Weights of a small GPT-style language model, trained from scratch on English Wikipedia: 12.2M parameters, learned positions.
MLP neurons of a small language model. Each row is named by its layer, matrix (up: input weights) and neuron, and shows model dimensions 144-207. Each number is 50 + 10 x the weight over its row's rms, rounded and kept within 0 to 99.
A block is one neuron, or neurons of one layer that tend to fire together. Before each block is what it responds to, as a language model described it from the Wikipedia text at the highest values.

Description: Either an opening parenthesis after a title or name that starts a qualifier (soundtrack, 2013, Remix), or a mid-word piece after re-/un- (reissue, reign, unsuitable).
L4.up876:72 52 57 48 55 29 42 51 28 47 52 50 66 45 22 41 47 46 72 55 53 61 60 39 60 51 34 37 46 48 57 34 47 69 59 41 38 50 62 57 47 49 55 33 42 49 41 28 63 58 63 48 58 51 51 49 54 44 64 73 42 44 68 51

Description: Small number tokens starting a number, such as scores in sports match reports (a 1–0 defeat), table cells, days before months, and the 19 of years.
L9.up293:54 48 53 66 53 38 45 67 30 64 47 49 53 41 45 41 46 51 61 50 52 52 29 45 61 59 48 47 65 65 42 48 51 60 38 32 70 47 44 34 55 58 64 62 44 40 62 49 43 60 64 28 47 50 56 58 58 37 45 62 51 53 50 45
L9.up448:41 51 54 34 41 33 57 67 36 59 59 53 45 49 46 43 62 44 48 41 45 54 57 64 63 44 57 54 43 54 51 50 61 58 48 55 48 40 37 39 41 36 59 48 59 33 59 55 45 58 60 23 53 42 45 67 55 28 25 47 64 60 40 56
L9.up604:46 66 61 61 70 57 43 39 70 51 37 37 53 37 31 39 52 53 47 56 48 51 48 42 65 44 61 57 53 63 69 66 47 54 46 49 45 45 58 50 39 55 52 55 38 42 54 53 50 53 53 47 29 43 55 51 61 41 53 47 61 50 47 51
L9.up633:52 60 52 38 25 39 61 61 47 42 64 64 73 56 47 40 43 50 29 44 43 67 65 65 53 64 41 61 49 35 53 44 55 51 48 55 45 63 52 43 34 50 44 50 54 61 34 52 42 65 60 46 54 41 53 41 46 58 48 41 55 54 55 42
L9.up640:63 62 40 52 39 56 51 60 66 71 50 67 39 32 32 51 51 52 53 42 55 51 63 54 39 46 47 52 51 56 37 64 68 68 48 43 69 43 41 46 39 40 57 50 46 49 59 67 48 51 64 43 60 62 57 56 48 55 50 46 57 43 37 57
L9.up708:60 52 44 57 53 54 46 51 54 52 55 67 39 53 44 59 46 59 44 35 38 53 51 57 49 52 32 47 50 66 59 43 38 37 54 53 47 45 68 48 50 52 47 35 45 52 57 72 59 61 61 40 72 47 45 43 49 62 40 60 58 46 59 56
L9.up712:55 65 48 56 42 49 45 36 47 43 49 58 38 42 45 47 56 46 58 65 44 63 43 62 43 51 46 62 58 50 57 53 59 55 50 61 54 42 57 32 45 42 64 42 56 49 53 49 49 58 46 58 51 44 66 49 56 48 43 54 52 15 50 67
L9.up1021:60 51 67 42 57 31 52 55 40 76 48 62 53 42 60 47 54 72 43 38 40 53 44 53 45 60 58 53 62 43 65 39 60 68 43 63 50 51 43 58 57 49 51 49 34 50 51 55 43 54 56 32 58 54 48 57 46 45 46 50 57 46 46 67

Description: A bare space token before the next word mid-sentence, usually after a preposition or function word, as in from ⌴my, as ⌴if, over ⌴40.
L9.up45:58 59 57 46 66 45 52 63 44 46 27 64 53 33 31 61 33 52 54 47 57 45 61 44 69 48 70 64 57 60 61 48 72 41 45 44 45 39 46 54 41 48 49 48 68 52 43 52 57 61 42 35 45 53 49 23 62 49 55 44 44 56 44 43
L9.up128:53 45 53 56 67 41 49 45 46 46 58 53 48 33 43 56 43 56 48 58 53 42 46 49 48 52 50 48 63 56 47 53 57 50 49 60 37 41 43 50 45 44 46 52 71 54 36 51 59 44 40 39 60 47 44 35 40 52 45 59 43 66 32 54
L9.up161:44 50 58 73 45 40 51 38 63 62 56 41 32 63 42 48 44 49 47 38 60 55 32 48 53 58 58 64 53 62 55 40 51 48 42 42 55 48 48 51 45 48 40 44 45 43 56 51 41 38 42 70 59 60 53 46 58 46 35 60 36 63 47 57
L9.up181:54 47 48 47 59 55 56 46 53 74 43 47 57 33 49 52 33 55 34 50 30 43 53 48 65 48 48 62 50 51 62 68 64 50 41 46 49 55 48 30 42 59 47 40 40 60 40 62 52 46 65 45 43 55 41 54 56 52 47 40 37 44 54 62
L9.up248:46 54 68 43 42 52 49 57 49 45 57 57 40 39 38 53 48 59 43 43 53 55 33 36 56 56 62 53 47 52 59 33 56 69 47 43 54 46 53 49 46 69 51 53 63 52 48 52 43 33 57 32 56 37 49 55 42 47 52 43 43 78 62 49
L9.up711:62 52 56 25 66 51 48 49 47 52 47 60 45 57 55 63 37 52 57 60 26 49 42 53 69 46 40 48 47 43 55 57 42 62 37 51 44 50 26 65 53 46 60 46 59 46 44 66 46 46 42 31 74 40 54 42 42 46 62 54 36 53 46 63
L9.up772:67 48 33 48 38 41 44 47 52 34 40 52 34 49 36 70 70 45 57 52 58 55 38 52 29 41 57 55 53 58 35 51 53 47 46 49 47 54 61 48 39 52 53 38 51 66 47 38 36 68 78 53 59 47 61 44 44 34 45 55 33 61 71 71
L9.up995:48 67 67 62 61 56 62 41 50 56 65 60 53 38 40 61 30 39 53 50 50 45 38 45 40 30 57 40 51 57 49 53 56 45 37 62 48 43 48 50 69 65 48 41 45 50 51 63 46 39 53 52 62 52 62 57 60 33 47 40 44 64 60 52

Description: First digit token of a number split across several tokens, e.g. measurements, populations, elevations ("of 1,473", "Density: 830"); sometimes a stray space token.
L10.up197:43 41 54 28 58 63 54 52 45 57 55 38 45 47 44 50 51 69 34 41 31 45 44 48 61 62 68 41 54 75 60 51 52 56 45 49 42 27 36 43 52 35 63 48 53 48 35 68 49 43 45 36 63 57 40 46 54 39 43 62 51 46 45 59
L10.up306:53 61 48 44 32 49 40 53 55 53 57 61 63 51 51 53 41 58 33 55 28 67 40 46 59 43 50 47 54 55 65 36 64 49 46 52 51 38 42 48 61 15 54 42 38 55 62 63 54 46 41 55 42 65 41 67 40 44 48 41 63 49 50 62
L10.up504:46 66 50 44 50 51 48 46 47 44 46 28 53 24 40 52 59 41 52 55 58 48 64 59 64 52 58 37 54 51 53 50 32 40 50 46 32 41 52 44 60 39 57 38 64 34 56 55 57 42 46 37 62 51 42 59 45 47 55 28 54 47 51 38
L10.up681:46 64 49 41 57 32 50 54 62 60 29 39 55 44 52 43 26 44 63 58 44 47 50 51 65 38 49 42 67 47 56 62 32 56 50 41 44 40 38 36 59 48 47 56 41 49 47 70 68 52 44 50 45 59 32 40 51 40 46 51 49 62 55 52
L10.up753:37 47 57 61 42 47 45 46 65 53 44 31 42 49 52 61 70 48 51 46 66 55 48 59 56 61 55 28 49 67 50 44 72 63 49 40 46 46 48 56 62 59 64 52 49 51 28 72 58 52 56 46 29 49 51 53 37 20 39 37 45 63 59 42
L10.up786:45 52 64 40 46 38 59 63 46 60 50 39 40 43 47 51 32 49 51 49 40 46 53 48 61 48 45 57 39 62 49 53 45 72 61 46 55 64 35 46 47 30 61 47 38 46 60 57 53 33 47 44 54 59 56 56 70 56 50 61 50 58 58 51
L10.up867:33 60 43 55 53 60 55 49 38 58 43 80 46 42 61 45 60 54 47 42 41 49 53 64 49 43 68 49 63 60 37 27 46 51 50 58 39 65 55 45 51 54 52 56 45 41 42 50 28 44 42 55 46 61 50 67 37 41 65 52 52 41 63 55
L10.up901:27 56 70 58 56 48 55 48 49 47 47 71 55 41 47 50 42 53 47 43 49 43 48 50 56 35 38 43 55 42 42 50 36 49 60 43 31 46 66 46 72 54 53 65 30 51 47 64 62 33 32 58 48 54 41 39 53 60 51 53 54 66 47 62

Description: Opening parentheses right after a name, term or measurement that start a gloss, conversion, abbreviation, date or translation, such as "65.5 cm (25.8 in", "Phasis River (the modern Rion" or "Tusk VI (2022–present".
L10.up37:53 34 72 39 48 56 56 60 42 64 46 64 44 38 44 51 38 65 39 47 41 47 22 49 32 51 58 45 52 45 55 34 36 51 62 33 60 53 59 27 54 54 46 70 43 47 55 30 34 49 45 50 55 55 60 44 40 45 44 51 67 54 60 45
L10.up148:54 71 54 55 58 18 48 61 40 77 41 47 42 54 36 60 40 53 53 30 65 58 37 52 53 43 44 51 52 33 56 37 52 77 49 32 57 48 61 53 59 58 49 56 47 55 79 31 35 47 61 48 60 55 53 39 61 41 59 60 48 72 49 55
L10.up182:43 34 50 46 63 55 62 38 35 59 45 54 64 49 54 53 44 55 53 37 49 51 50 61 38 29 45 52 58 47 56 63 48 46 55 49 50 50 56 53 58 42 47 61 46 62 46 58 53 50 60 47 37 62 39 50 49 53 40 51 32 80 63 54
L10.up192:54 34 40 44 48 25 58 48 56 41 54 50 41 49 58 37 54 49 48 61 46 34 48 49 51 49 53 42 71 63 61 53 52 44 53 26 57 62 61 40 40 47 45 43 49 64 54 40 57 57 56 42 35 62 48 28 42 42 41 37 50 64 49 68
L10.up473:42 44 41 54 44 46 60 46 50 24 44 53 45 52 38 58 42 66 55 41 55 37 39 56 32 73 51 48 62 43 66 59 52 54 42 60 61 54 71 44 54 53 50 59 63 51 56 61 43 53 47 72 46 56 44 45 44 42 45 47 63 57 57 39
L10.up492:51 41 46 60 51 54 59 46 53 64 44 61 56 47 33 52 60 56 43 42 44 57 36 45 44 54 51 51 44 72 43 29 53 57 62 55 52 68 62 47 55 45 52 47 41 46 49 47 41 37 46 58 58 56 50 49 46 44 45 44 62 60 56 61
L10.up778:47 47 53 58 42 51 52 43 57 54 54 39 53 60 40 41 43 63 51 38 61 45 57 28 64 45 48 72 53 59 45 51 61 51 76 27 50 41 73 57 69 34 50 53 61 61 46 50 44 38 54 36 45 45 60 30 40 56 53 57 61 63 53 35
L10.up972:47 41 42 46 48 41 53 61 51 55 50 36 46 48 27 51 38 46 52 29 53 52 39 39 55 52 55 53 68 60 58 37 56 67 48 55 64 61 59 35 65 48 57 44 45 58 39 56 46 40 52 29 55 44 39 63 49 48 46 50 54 69 38 56

Description: First piece of a number, name or acronym that will continue into more tokens, e.g. the 1 of 1.8, the S of SEAL or Sylvia, opening parentheses or hyphens.
L4.up326:41 45 41 42 59 39 56 59 52 54 40 57 46 51 29 47 46 43 59 43 46 41 43 46 60 50 70 60 49 63 39 43 52 48 60 41 40 58 48 45 65 33 73 54 49 44 46 56 59 41 60 37 59 63 31 68 48 53 34 51 51 54 60 48